Part of a small language model's weights: a variant of Muon for these matrices, 5688 steps.
MLP neurons of a small language model. Each row is named by its layer, matrix (up: input weights; down: output weights) and neuron, and shows model dimensions 80-143. Each number is 200 + 30 x the weight over its row's rms, rounded and kept within 0 to 999.
After each neuron's rows, "fires after" lists the tokens most often just before its 100 highest values on Wikipedia text that the model never trained on. A number after a token or word is its count.

L11.up169,202,183,213,232,180,235,239,229,165,172,226,220,163,240,163,177,239,210,204,188,212,226,233,206,189,232,212,224,230,214,159,257,231,180,183,217,159,181,157,198,228,177,240,214,198,181,177,124,185,238,207,203,198,186,154,252,160,212,184,205,218,163,222,163
L11.down169,228,228,196,164,206,171,171,213,210,217,188,188,190,287,190,195,198,226,227,230,158,229,150,181,152,183,205,191,227,213,226,228,186,139,177,178,216,192,195,169,204,194,176,227,201,211,205,178,225,222,182,217,201,228,211,210,234,186,151,166,240,188,155,197
fires after: "B" 12, "M" 12, "H" 12, "N" 10, "P" 8, "m" 7

L9.up855,187,195,181,188,213,186,231,215,244,225,182,253,210,223,195,188,160,135,135,183,179,206,177,204,225,249,205,184,239,251,223,193,137,227,200,221,215,167,228,173,221,203,230,173,211,194,189,237,202,180,184,216,185,216,222,225,224,216,156,216,209,174,166,153
L9.down855,194,219,279,230,219,242,196,207,180,215,198,197,209,227,174,191,171,166,232,151,190,185,138,175,228,243,170,154,238,213,250,188,166,224,146,159,234,249,169,192,201,194,183,220,198,198,225,193,193,234,199,223,174,159,208,200,258,217,227,193,204,218,210,216
fires after: "e" 13, "f" 10, "re" 9, "tw" 7, "ut" 6, "te" 5

L6.up323,169,159,232,233,194,169,165,252,181,212,180,150,246,159,136,222,240,216,221,184,182,247,177,237,224,149,206,217,210,160,198,168,206,143,233,214,207,151,222,171,211,200,207,204,230,167,222,169,157,241,181,235,191,224,136,196,216,179,203,195,232,206,165,158
L6.down323,186,213,228,152,239,217,144,194,262,216,182,229,184,211,196,167,264,157,157,193,191,211,228,210,196,195,229,201,182,219,173,223,166,192,201,255,167,176,213,174,220,246,290,238,172,223,148,244,215,177,204,200,177,242,239,171,169,174,171,196,204,230,178,224
fires after: "m" 23, "M" 17, "L" 6, "B" 5

L6.up373,187,213,179,194,196,159,206,182,209,256,199,184,171,202,168,222,209,192,178,265,215,198,208,196,196,201,189,211,182,220,190,188,128,197,177,215,203,173,191,158,188,161,190,159,179,225,187,250,186,229,195,232,233,178,208,153,196,243,184,228,190,183,193,231
L6.down373,259,230,185,225,203,197,148,205,209,207,198,221,179,229,226,186,176,251,165,231,198,184,216,245,226,160,209,227,155,227,204,217,146,189,211,159,249,183,195,197,220,213,239,213,194,221,203,229,193,166,248,219,213,180,240,259,191,182,167,171,201,235,211,216
fires after: "con" 26, "ex" 11, "inv" 6, "t" 4, "Con" 4

L11.up668,183,201,234,208,233,206,189,195,181,215,226,237,230,200,237,202,167,179,244,217,213,203,241,206,217,145,172,187,222,260,217,233,203,208,201,231,233,200,239,162,200,240,184,248,182,219,146,198,201,200,174,166,170,210,217,197,192,186,159,136,252,245,212,126
L11.down668,222,166,192,175,180,181,215,252,216,255,229,193,198,215,177,209,227,249,160,220,151,198,236,186,207,175,252,178,244,233,240,247,252,144,183,123,207,215,165,206,268,185,190,187,180,181,251,177,198,204,191,203,172,195,259,223,214,229,173,223,177,210,211,170
fires after: "M" 13, "s" 13, "r" 9, "R" 8, "L" 7, "V" 6

L2.up467,183,172,217,182,201,211,193,179,217,182,234,153,168,247,198,248,205,158,200,144,189,223,211,181,206,230,186,219,209,194,193,174,176,253,229,196,194,190,190,189,136,247,216,216,183,196,152,210,195,181,191,228,212,209,208,219,192,173,258,203,222,230,255,114
L2.down467,185,169,240,164,167,206,191,197,174,126,210,184,248,252,177,195,190,228,196,213,249,212,180,196,205,185,128,150,189,203,170,223,189,185,172,246,166,200,196,165,184,200,209,175,211,182,180,198,175,164,166,213,205,180,256,232,194,178,212,196,180,219,225,194
fires after: "| " 18, "the " 16, "United " 9, "t" 5, "b" 4, "The " 4

L4.up253,205,176,208,221,211,196,233,194,181,181,167,199,185,195,219,244,187,217,228,242,208,183,133,255,178,134,185,203,230,108,224,156,191,217,246,217,195,207,204,147,205,218,155,199,205,241,126,189,203,182,185,154,178,194,192,175,221,185,182,227,197,191,248,250
L4.down253,181,184,239,205,200,188,220,177,196,179,293,168,223,194,178,220,188,212,159,189,182,168,208,167,162,197,227,226,187,214,224,179,176,201,90,217,197,217,247,192,199,179,173,199,157,239,221,225,211,165,191,162,169,206,200,153,187,185,173,217,196,224,195,179
fires after: ", " 75

L7.up528,230,216,239,253,194,216,191,201,238,180,202,211,189,224,184,202,219,213,208,264,199,231,207,192,226,168,189,175,172,229,149,212,153,205,236,212,213,184,208,197,150,213,229,212,209,162,275,202,202,231,162,170,244,234,153,186,187,154,227,222,186,231,226,204
L7.down528,189,229,173,205,195,221,192,151,189,148,166,167,189,157,197,165,238,199,185,246,157,209,176,203,264,201,165,180,220,185,236,204,262,189,189,180,179,189,190,200,201,194,185,213,190,209,168,175,141,188,261,243,197,211,208,237,183,217,183,240,213,152,173,135
fires after: ", " 47, "and " 4, "), " 4

L3.up661,129,182,230,214,199,161,169,206,215,188,175,179,155,249,208,247,222,221,213,184,207,228,266,161,214,232,177,201,189,194,173,234,183,254,218,156,216,152,184,181,220,232,170,131,219,216,170,210,192,189,218,186,221,189,178,189,205,201,153,230,212,212,204,170
L3.down661,225,172,195,209,238,191,252,192,216,163,212,184,147,206,176,207,205,232,208,160,148,220,242,158,202,193,213,210,216,182,216,201,188,185,172,148,230,142,215,167,216,258,123,225,216,175,173,231,173,245,202,224,177,224,157,220,123,157,160,211,223,121,249,180
fires after: "| " 37, ", " 12, "), " 5, "in " 5

L11.up576,192,222,215,211,183,172,196,185,201,198,148,165,194,236,177,230,200,194,164,210,219,266,232,200,152,167,196,205,173,233,174,160,248,230,219,181,116,173,155,161,187,170,196,210,206,201,207,220,164,214,194,248,210,203,231,194,187,153,217,235,222,196,220,220
L11.down576,184,194,199,181,222,158,214,189,211,225,169,169,185,147,142,234,221,202,190,136,195,195,192,180,157,235,228,179,219,139,156,249,200,213,178,189,200,220,232,232,174,136,166,186,201,229,186,179,92,253,193,212,189,199,203,180,171,235,171,202,189,153,232,183
fires after: "the " 51, "| " 6, "The " 4

L6.up40,197,205,174,211,292,153,182,232,189,204,189,208,205,212,180,247,213,173,196,212,144,214,237,188,245,165,205,257,232,207,191,227,134,135,242,243,195,179,193,220,199,205,251,238,186,144,139,193,226,183,243,196,191,231,190,231,209,196,199,195,214,267,170,172
L6.down40,245,259,175,182,128,199,153,236,233,186,206,216,187,142,179,223,203,248,190,201,211,196,211,115,208,130,185,177,186,244,156,204,209,191,212,248,181,264,144,169,218,170,139,236,201,216,211,171,203,202,151,208,224,231,216,251,200,213,179,242,254,193,140,205
fires after: "R" 28, "L" 17, "r" 7

L6.up20,143,213,271,217,255,196,222,218,170,200,198,242,224,207,246,144,174,212,204,251,189,244,161,197,183,151,176,175,222,206,216,182,184,158,205,202,178,196,169,145,173,160,243,182,231,167,192,185,221,173,191,247,229,225,181,207,183,163,183,171,169,184,178,187
L6.down20,209,220,169,155,179,207,176,210,204,208,190,147,177,165,188,211,257,201,206,218,212,180,232,168,131,195,223,237,121,158,164,198,224,221,216,202,225,224,182,171,167,162,167,205,271,202,227,266,209,169,180,174,230,203,197,161,192,229,220,200,192,195,196,154
fires after: "J" 17, "Al" 15, "H" 14, "D" 8, "Christi" 4

L11.up210,174,151,219,252,197,218,216,192,244,229,266,210,226,174,220,237,246,175,213,221,227,191,227,186,241,200,180,238,202,205,176,209,261,206,239,199,212,210,171,154,194,181,191,248,218,205,124,207,194,252,178,239,173,188,255,203,193,220,202,204,180,161,243,155
L11.down210,183,227,219,139,253,222,245,205,184,228,185,246,196,142,193,163,165,223,183,221,168,196,220,157,191,193,224,192,179,188,190,199,182,149,184,215,196,173,208,230,216,217,225,185,227,233,237,264,186,174,156,130,171,176,176,172,205,211,162,217,223,153,189,264
fires after: "r" 31, "R" 10, "K" 9, "s" 8

L9.up928,246,176,249,206,206,178,193,208,226,197,189,204,242,153,207,185,126,218,203,178,201,196,229,226,167,199,197,218,215,158,245,193,164,183,252,223,198,187,190,181,154,256,221,226,220,178,194,145,185,238,242,136,152,209,223,163,210,162,263,234,138,154,209,200
L9.down928,204,225,140,192,206,211,182,250,209,187,214,183,211,313,196,231,191,191,173,205,233,192,182,165,240,178,170,186,211,211,152,155,205,186,144,172,199,236,182,228,230,190,181,220,184,246,195,239,226,215,203,203,183,193,205,173,181,194,205,131,190,202,195,177
fires after: "b" 17, "fl" 16, "l" 16, "stand" 6, "pl" 5, "bl" 4

L4.up353,203,232,203,179,165,207,171,216,204,158,147,101,187,186,198,228,217,207,222,217,258,179,173,219,183,148,155,203,218,214,195,211,209,198,208,205,238,207,173,191,218,242,224,166,198,204,228,187,185,227,209,214,196,246,236,215,222,218,178,165,232,229,194,217
L4.down353,197,206,204,202,213,196,193,220,224,227,156,183,218,148,211,220,213,175,206,112,179,153,229,158,204,158,200,225,258,136,221,224,214,224,228,210,241,182,191,206,203,162,194,219,232,227,254,188,173,225,240,180,200,107,211,217,167,200,180,189,210,263,232,213
fires after: "| " 46, "the " 6, "in " 5, "of " 5, "to " 5

L9.up978,209,213,178,182,215,199,182,221,224,178,206,210,208,216,197,204,249,179,174,151,172,176,230,281,166,233,192,215,203,170,171,197,172,225,184,238,219,260,222,186,260,232,188,187,168,149,216,166,209,186,142,180,213,160,200,190,233,242,242,208,174,204,194,167
L9.down978,243,175,216,248,213,240,231,227,186,184,179,215,160,169,189,162,181,175,149,210,187,206,250,200,233,244,150,130,206,222,215,209,203,169,241,209,226,163,114,162,169,226,216,217,256,259,199,183,192,244,202,237,181,162,213,182,245,215,217,163,202,198,188,238
fires after: "f" 26, "m" 14, "F" 10, "in " 7, "rem" 4

L9.up328,200,199,156,173,206,218,192,236,262,250,256,230,176,202,186,224,202,120,242,133,227,234,202,215,231,182,220,155,199,222,206,165,189,203,161,229,184,219,203,162,175,136,226,246,224,219,222,185,192,191,194,239,228,121,229,165,170,233,163,171,161,220,178,216
L9.down328,206,237,212,191,161,186,230,146,172,188,190,193,194,178,196,178,144,206,178,163,196,173,215,166,188,220,180,233,239,174,190,265,196,208,206,139,184,194,145,191,198,191,224,201,197,191,188,190,175,258,208,169,262,223,164,222,169,232,233,175,243,154,191,199
fires after: "re" 39, "st" 6, "f" 6, "rec" 6, "t" 5

L9.up17,216,179,191,201,170,190,186,166,169,148,215,160,260,157,244,201,215,231,221,184,206,229,179,190,188,162,223,203,254,202,223,188,177,183,206,212,137,191,231,209,197,179,200,192,185,177,236,163,160,220,149,188,222,137,216,160,196,268,177,254,273,152,200,238
L9.down17,221,224,166,212,197,136,233,152,221,163,192,202,197,229,214,210,204,159,189,193,198,212,172,201,176,197,228,245,172,228,165,202,216,218,181,188,242,228,166,237,209,190,204,210,156,294,178,211,157,198,205,219,221,197,255,233,172,189,215,189,205,201,143,210
fires after: "| " 46, "and " 15, "(" 7, "on " 7, "– " 6, ", " 5

L9.up819,193,210,223,188,189,169,234,221,199,217,191,200,216,175,157,217,221,147,157,240,191,179,233,181,180,131,253,173,190,232,215,132,184,237,200,242,218,222,218,161,216,194,232,152,191,197,230,145,203,167,192,176,168,201,192,146,193,189,149,206,158,198,234,212
L9.down819,218,169,183,190,182,208,145,205,169,208,244,240,233,207,189,215,241,192,220,159,127,218,193,148,184,146,175,183,173,194,164,226,216,210,214,189,237,194,169,211,238,209,156,197,203,160,234,228,206,196,180,195,184,239,196,219,228,203,194,187,204,176,173,239
fires after: "F" 33, "| " 12, "On " 7, "re" 6, "on " 6

L11.up461,182,233,203,177,195,217,209,226,193,197,213,224,251,209,194,237,187,191,204,194,223,158,236,182,146,146,220,211,220,201,231,159,193,192,238,195,186,228,201,186,218,207,169,191,237,196,182,204,203,198,205,208,182,178,162,215,209,186,175,205,199,242,173,229
L11.down461,203,188,197,220,248,201,249,206,214,182,216,213,187,219,198,205,206,185,215,212,162,192,160,169,224,211,174,203,207,173,163,170,157,172,227,173,223,223,215,200,202,232,178,196,241,257,168,236,197,166,223,222,214,274,204,162,221,195,202,200,232,172,217,218
fires after: "F" 17, "D" 16, "H" 14, "d" 12, "| " 8, "(" 7

L6.up256,177,169,166,201,220,122,145,204,252,217,197,142,155,210,165,204,309,235,215,217,149,180,188,177,170,157,186,229,241,198,229,213,199,173,241,196,249,193,229,162,190,245,184,187,201,174,206,206,212,170,218,181,144,163,199,156,273,226,192,231,224,192,194,165
L6.down256,190,188,186,201,278,237,167,237,203,163,270,200,203,189,134,205,222,208,202,170,167,145,228,209,253,248,197,199,131,175,123,181,209,266,208,158,168,207,238,194,177,226,205,226,256,182,226,241,192,243,161,231,165,245,203,220,173,170,216,186,206,182,180,209
fires after: "s" 32, "m" 20, "S" 15, "p" 8, "M" 5, "h" 5

L6.up239,196,244,200,186,202,169,201,204,177,188,213,227,179,202,212,219,187,224,162,230,206,219,210,202,199,180,233,211,202,239,189,173,190,199,248,204,159,208,202,211,219,220,227,211,227,187,211,190,150,245,163,259,190,252,222,210,170,158,184,201,220,160,254,225
L6.down239,173,145,189,185,189,170,167,173,255,174,195,177,240,192,198,248,135,219,193,153,205,173,166,142,166,196,205,233,193,172,190,249,236,198,242,213,188,200,205,219,233,206,193,241,175,189,174,171,205,163,239,168,174,206,183,207,232,207,239,214,173,187,147,227
fires after: "the " 32, "a " 6, "was " 4, "The " 4, "an " 4

L11.up920,211,203,223,213,163,180,180,204,201,201,180,217,177,230,113,153,260,185,222,202,215,183,236,232,186,250,237,192,203,242,187,192,199,179,201,189,220,226,157,243,276,196,239,213,245,251,187,181,206,222,204,186,203,175,238,199,150,165,192,219,190,131,185,209
L11.down920,163,205,222,196,196,198,157,187,182,211,196,252,156,199,216,233,211,173,221,214,158,169,204,205,148,178,223,239,210,185,184,211,174,248,232,207,198,193,183,182,222,207,168,161,202,189,186,246,204,161,208,176,215,179,163,185,228,170,179,208,177,193,230,192
fires after: "m" 26, "p" 13, "pro" 6, "end " 4, "sp" 4, "M" 4

L4.up192,207,191,199,194,206,152,221,204,204,170,177,154,199,191,197,171,208,147,182,210,186,228,261,221,181,239,198,179,225,178,220,201,183,233,208,155,211,206,234,220,221,184,225,209,228,201,202,222,229,278,239,231,234,201,173,243,178,167,205,155,178,225,219,148
L4.down192,195,160,146,241,177,195,213,210,183,166,165,169,249,198,193,189,213,186,234,188,201,212,154,212,190,205,187,169,236,204,167,213,201,204,181,224,241,202,169,217,195,207,243,153,193,176,165,191,206,286,158,202,232,178,173,225,209,193,222,180,205,170,164,222
fires after: "| " 22, ", " 15, "). " 12, "\n\n" 9, "(" 5

L6.up817,218,196,243,193,168,183,203,174,253,171,255,219,156,218,201,179,181,203,164,175,266,255,205,178,130,168,180,162,200,223,181,228,182,171,244,177,162,141,269,201,208,238,163,200,216,188,223,169,226,205,205,184,205,179,199,233,172,175,230,222,186,186,270,164
L6.down817,188,176,230,223,202,179,213,232,224,200,188,146,191,212,199,193,180,204,207,258,185,177,223,204,207,255,192,186,203,248,172,220,186,191,206,228,231,148,187,207,209,193,230,211,204,174,270,150,181,173,209,226,213,259,201,184,130,209,213,191,161,167,209,194
fires after: "| " 20, "of " 19, "Minister " 10, "and " 5

L7.up553,182,255,213,229,222,165,241,174,178,199,171,198,244,199,154,233,174,179,190,149,169,215,198,188,245,169,228,171,202,257,212,211,145,185,221,218,219,167,225,164,256,227,148,167,217,183,201,205,199,252,154,236,250,183,157,238,169,228,183,175,172,147,118,203
L7.down553,241,185,262,161,214,215,216,234,236,222,189,198,197,209,190,168,156,189,204,135,230,188,217,236,243,198,173,195,159,204,263,195,196,194,162,181,196,224,192,224,173,208,193,221,227,243,136,220,241,192,156,226,232,182,238,185,178,193,259,151,183,185,214,265
fires after: "N" 16, "ex" 15, "re" 13, "N " 6, "con" 4

L6.up494,189,172,192,184,174,222,183,184,166,226,184,193,204,190,216,171,215,233,172,205,210,228,190,240,261,218,214,236,175,224,201,136,183,233,174,219,230,217,260,238,202,166,144,227,195,187,208,143,243,175,184,252,153,237,153,227,234,189,174,215,166,199,184,186
L6.down494,177,225,274,195,242,115,169,223,234,197,238,248,241,185,152,197,194,241,224,257,190,208,183,189,152,182,148,173,198,161,177,242,171,179,196,208,145,235,175,183,234,167,195,179,192,261,151,176,233,198,170,256,175,212,162,238,209,269,240,151,237,185,213,235
fires after: "D" 26, "d" 9, "T" 8, "Country" 4, "ou" 4

L6.up180,221,202,220,214,180,195,182,247,204,258,208,224,180,199,202,202,230,188,200,215,197,225,201,235,192,166,194,183,229,206,197,241,194,190,242,179,217,180,175,157,218,205,153,246,217,185,198,150,220,250,214,196,203,215,215,235,218,164,182,222,186,242,169,144
L6.down180,177,158,196,260,207,175,215,230,259,263,254,142,218,175,214,208,143,243,210,199,241,180,219,194,158,189,152,220,187,186,241,190,194,210,236,257,207,221,148,192,249,181,257,196,219,173,174,219,209,137,233,148,159,198,160,204,213,226,202,178,197,191,248,178
fires after: ", " 18, "N" 12, "L" 11, "m" 7, "a" 5

L11.up670,173,207,201,226,231,125,208,193,239,201,182,182,214,168,200,209,188,196,280,165,163,220,200,169,214,222,229,183,229,151,210,250,225,226,206,207,234,211,166,181,245,157,222,190,220,213,217,163,206,210,203,197,201,224,149,175,208,141,196,180,194,218,215,158
L11.down670,156,199,189,155,213,220,240,135,183,188,250,200,202,190,217,189,193,175,184,196,188,213,198,183,217,194,222,164,181,177,244,156,186,186,251,175,204,227,133,214,189,201,205,198,174,200,201,182,183,152,193,236,193,203,236,222,170,156,193,113,162,162,221,178
fires after: "| " 42, "," 15, "der " 5

L4.up698,228,176,238,204,202,155,218,180,159,144,251,241,239,182,153,166,224,217,202,220,193,169,226,222,169,186,234,154,184,162,192,187,217,165,268,213,227,198,259,186,211,213,202,203,232,163,159,202,227,179,205,177,204,196,163,236,209,209,201,173,208,223,217,211
L4.down698,221,224,152,190,193,152,231,169,240,221,232,149,189,168,228,165,171,145,204,188,187,177,207,191,182,245,195,189,197,171,236,170,217,183,195,182,183,162,240,210,200,254,193,181,224,158,195,216,171,201,141,216,229,186,224,225,195,208,234,160,157,215,172,199
fires after: "\n" 19, "W" 10, "\n\n" 9, "9" 6, "B" 6

L7.up187,219,173,206,211,221,180,173,194,244,229,176,173,248,195,208,187,241,249,224,240,202,229,202,173,182,252,199,179,215,172,198,203,160,220,160,231,208,144,226,179,153,205,185,211,233,170,156,199,175,212,173,160,195,174,151,177,260,214,218,221,159,184,210,210
L7.down187,210,184,204,192,195,204,201,185,175,131,160,218,175,191,214,207,198,172,222,203,255,177,181,185,247,143,216,211,185,226,206,173,201,165,217,235,244,234,183,190,144,161,134,224,237,173,211,181,242,224,182,189,178,234,192,193,202,247,223,186,221,175,223,212
fires after: "p" 12, "pl" 12, "P" 12, "s" 9, "w" 8

L9.up189,159,225,128,256,224,220,142,146,163,230,251,186,210,148,208,257,264,209,219,265,225,213,172,224,213,174,160,216,197,235,194,222,162,205,215,225,189,214,202,228,210,199,163,221,171,237,180,193,229,216,153,231,211,217,279,201,214,213,176,154,223,186,197,200
L9.down189,207,180,182,190,239,190,209,216,170,232,223,155,266,210,231,173,166,232,163,198,220,199,180,211,189,201,245,209,236,171,246,206,194,190,180,198,227,189,262,214,221,205,204,147,209,266,182,184,163,244,197,191,159,251,169,166,208,244,234,183,235,258,116,262
fires after: "the " 64, "| " 4

L5.up599,202,167,196,165,212,190,227,186,156,164,203,213,213,225,235,119,213,243,220,174,157,223,184,155,256,181,188,232,198,154,181,145,194,186,174,248,112,196,196,203,207,184,243,160,239,214,216,174,199,192,197,220,232,184,201,217,208,153,197,225,213,207,260,179
L5.down599,189,216,191,203,191,222,208,166,209,156,198,227,175,208,238,224,148,169,239,172,208,190,162,206,192,185,225,174,200,201,202,204,217,181,210,245,277,183,164,215,224,186,138,223,167,229,215,194,195,225,188,162,192,207,155,167,251,155,197,217,221,168,185,238
fires after: "| " 36, "\n  " 7, "\n\n" 6, "(" 6, "be" 4, ", " 4

L6.up2,189,235,193,206,261,230,225,211,142,205,224,271,199,209,203,128,207,179,244,208,203,215,238,202,172,199,186,142,186,153,248,235,234,134,196,214,201,184,193,152,199,181,269,198,216,211,173,163,203,218,220,239,187,184,195,174,180,207,188,225,197,184,227,158
L6.down2,263,164,219,207,124,247,152,209,225,192,193,147,230,180,126,243,215,197,211,174,210,196,173,182,178,251,190,198,221,232,247,181,271,217,215,185,202,257,218,162,184,194,198,194,229,196,236,245,151,209,226,179,218,167,177,208,182,169,227,215,169,215,165,217
fires after: "B" 26, "D" 17, "J" 8, "H" 8, "Br" 6

L9.up637,189,150,183,187,201,201,187,274,187,230,224,165,213,219,215,183,216,214,214,173,210,183,186,230,174,206,150,231,165,208,153,188,213,167,206,206,226,148,212,209,253,196,205,156,239,144,210,173,196,247,170,237,219,212,247,231,222,195,215,167,211,204,243,206
L9.down637,233,226,210,278,197,171,166,188,188,163,220,173,233,258,175,160,192,171,156,216,231,244,222,162,235,272,241,149,219,156,228,204,213,200,205,229,217,197,206,247,182,215,192,188,221,220,225,223,231,237,212,206,152,157,183,208,188,208,188,236,227,201,234,186
fires after: "m" 17, "M" 14, "L" 10, "F" 8, "1" 6, "n" 6

L11.up937,209,220,240,263,185,195,193,173,215,227,216,139,221,217,169,179,223,217,144,220,202,275,182,221,231,160,197,202,148,219,167,220,204,198,236,184,186,214,194,174,235,269,239,233,183,192,230,192,238,157,151,216,228,219,225,154,256,242,202,129,230,181,145,190
L11.down937,151,129,201,239,122,233,176,191,224,193,184,199,167,218,188,192,170,156,269,177,212,221,204,201,217,189,161,172,149,193,231,203,185,229,208,192,184,192,172,188,197,132,202,209,231,223,193,206,203,180,185,155,245,167,234,186,205,176,153,227,212,221,201,121
fires after: "Ch" 15, "ch" 11, "J" 11, "M" 9, "the " 7, "an " 4

L6.up399,205,233,153,163,230,219,226,232,222,233,222,126,157,204,138,190,169,218,213,137,234,200,244,241,181,224,237,192,173,246,258,191,247,169,184,197,238,193,210,145,166,181,233,206,179,212,137,98,173,202,203,194,213,264,205,232,201,205,191,199,208,163,170,187
L6.down399,232,223,215,229,155,197,188,200,178,252,205,200,159,194,234,176,131,179,194,150,175,224,225,183,221,267,297,166,213,214,167,155,178,177,219,202,229,264,212,157,173,151,174,217,189,198,177,124,195,198,209,192,235,182,169,177,162,196,192,208,265,222,219,198
fires after: "B" 13, "C" 12, "M" 8, "c" 6, "m" 6, "Col" 6

L9.up433,130,210,172,209,247,209,229,259,171,210,196,200,210,196,260,184,177,229,211,242,264,182,183,166,177,216,180,176,183,235,185,195,233,230,185,260,202,231,231,173,193,216,215,159,216,191,169,174,200,255,208,225,231,181,231,192,197,201,189,211,258,213,217,185
L9.down433,221,184,236,170,180,189,178,210,194,207,184,187,177,168,191,204,238,198,228,213,228,190,179,188,159,205,188,191,153,204,211,204,224,173,219,235,198,184,160,174,203,158,148,267,228,235,219,233,161,115,180,191,226,209,219,208,218,207,187,157,210,193,164,221
fires after: "of " 14, "H" 12, "in " 7, "F" 7, "at " 6, "B" 6

L7.up423,196,243,217,195,216,248,186,183,222,194,147,179,167,217,203,184,222,208,227,243,208,215,198,248,212,273,165,174,201,231,235,230,161,186,188,214,172,172,211,186,230,225,205,233,248,203,180,207,200,168,208,201,141,167,180,180,218,226,234,222,202,187,169,201
L7.down423,137,158,174,218,165,197,201,167,166,218,225,180,203,184,136,196,151,170,202,180,180,202,162,263,160,183,192,225,205,119,139,214,211,167,208,167,202,172,136,168,213,212,237,239,195,239,152,216,187,231,262,177,185,215,212,209,213,200,187,183,198,216,189,210
fires after: "m" 15, "M" 14, "n" 8, "ad " 8, "Pro" 7, "em" 5

L11.up1010,179,205,237,198,180,206,229,181,238,195,227,160,169,162,184,219,193,241,211,227,185,192,203,232,172,207,160,193,171,196,190,164,216,248,198,264,225,233,153,183,183,162,224,165,164,228,148,187,253,193,185,158,169,223,221,145,203,239,189,201,244,251,242,205
L11.down1010,192,173,183,224,143,229,168,170,167,188,182,191,253,242,168,195,204,174,217,125,195,178,164,211,149,228,197,167,216,180,212,170,245,176,230,203,221,223,253,188,175,215,196,228,159,192,197,219,231,198,174,182,238,183,257,241,238,217,214,240,256,191,239,209
fires after: "the " 17, ", " 12, "(" 10, "a " 7, "M" 6

L7.up566,241,134,203,140,185,199,243,249,218,264,212,237,190,191,179,180,181,165,230,212,186,208,195,213,156,208,157,166,189,223,190,179,208,180,262,187,236,156,212,206,218,235,186,178,226,158,257,213,226,152,235,195,181,225,245,248,191,215,213,266,189,238,227,163
L7.down566,160,219,152,219,208,218,182,204,183,218,174,260,264,181,259,192,205,192,185,206,204,220,220,224,200,189,201,215,233,187,204,169,206,206,199,210,225,196,177,185,159,231,253,217,189,224,148,188,161,198,192,170,167,168,182,198,134,206,167,156,182,191,232,234
fires after: "T" 15, "F" 13, "tw" 9, "f" 8, "Y" 6

L7.up475,192,256,192,190,206,203,167,224,213,174,232,179,196,195,210,212,197,223,204,157,216,226,184,221,234,215,197,188,226,217,216,230,197,176,238,237,197,141,171,256,190,227,264,264,167,216,197,187,173,228,129,201,214,218,171,195,172,190,176,191,175,191,240,179
L7.down475,188,213,208,221,214,198,201,131,189,195,178,200,182,165,155,155,169,185,190,220,153,154,205,195,193,177,206,125,220,142,236,189,168,134,203,166,224,176,228,196,262,169,184,173,202,158,209,231,233,197,205,205,215,203,189,216,220,256,191,250,203,222,215,247
fires after: ", " 29, "and " 12, "where " 12, "which " 6, "that " 4

L6.up112,188,242,201,182,168,180,164,207,171,160,197,143,172,211,193,158,191,195,227,162,214,198,198,208,232,220,177,159,220,251,230,203,199,213,217,165,182,185,200,212,156,168,152,135,231,148,210,295,238,226,192,263,226,193,194,263,232,222,191,169,219,136,208,142
L6.down112,162,213,213,183,161,178,179,133,192,253,188,156,241,229,204,241,182,172,201,192,208,213,237,196,195,201,189,169,200,219,221,176,213,165,129,230,225,175,206,204,234,184,220,185,246,227,145,227,270,149,207,175,211,240,221,226,187,207,220,245,216,177,191,213
fires after: "the " 48, "The " 14, "col" 5

L5.up107,211,239,230,162,172,200,185,273,252,205,245,258,170,214,193,197,283,225,238,240,222,191,202,201,203,213,192,203,187,234,173,167,195,213,189,219,236,236,174,244,151,180,190,201,224,234,224,247,120,198,198,229,191,212,185,161,168,155,194,247,201,201,218,159
L5.down107,211,232,196,153,179,272,178,175,201,155,218,175,185,234,180,211,214,196,148,277,157,212,170,226,227,163,177,203,193,201,150,183,213,215,200,169,193,200,178,152,282,203,245,169,237,204,194,192,240,193,149,198,240,201,155,147,214,194,179,255,216,199,201,202
fires after: "However" 15, "d" 13, "f" 11, "ugg" 7, "t" 6, "and " 5

L5.up104,172,193,120,218,192,197,148,200,158,157,201,134,226,224,211,221,229,206,173,189,181,210,222,169,141,181,208,169,245,210,205,155,192,173,242,208,192,202,169,218,202,221,234,193,197,191,271,194,164,181,220,183,204,210,252,172,187,200,227,152,228,211,215,236
L5.down104,256,235,204,185,187,176,157,242,230,185,157,207,153,192,201,228,215,157,191,154,217,230,213,181,232,271,193,210,226,186,239,194,201,188,144,205,219,211,228,207,207,228,193,190,219,219,140,208,195,240,188,209,214,191,168,244,217,224,233,175,181,167,191,153
fires after: "the " 55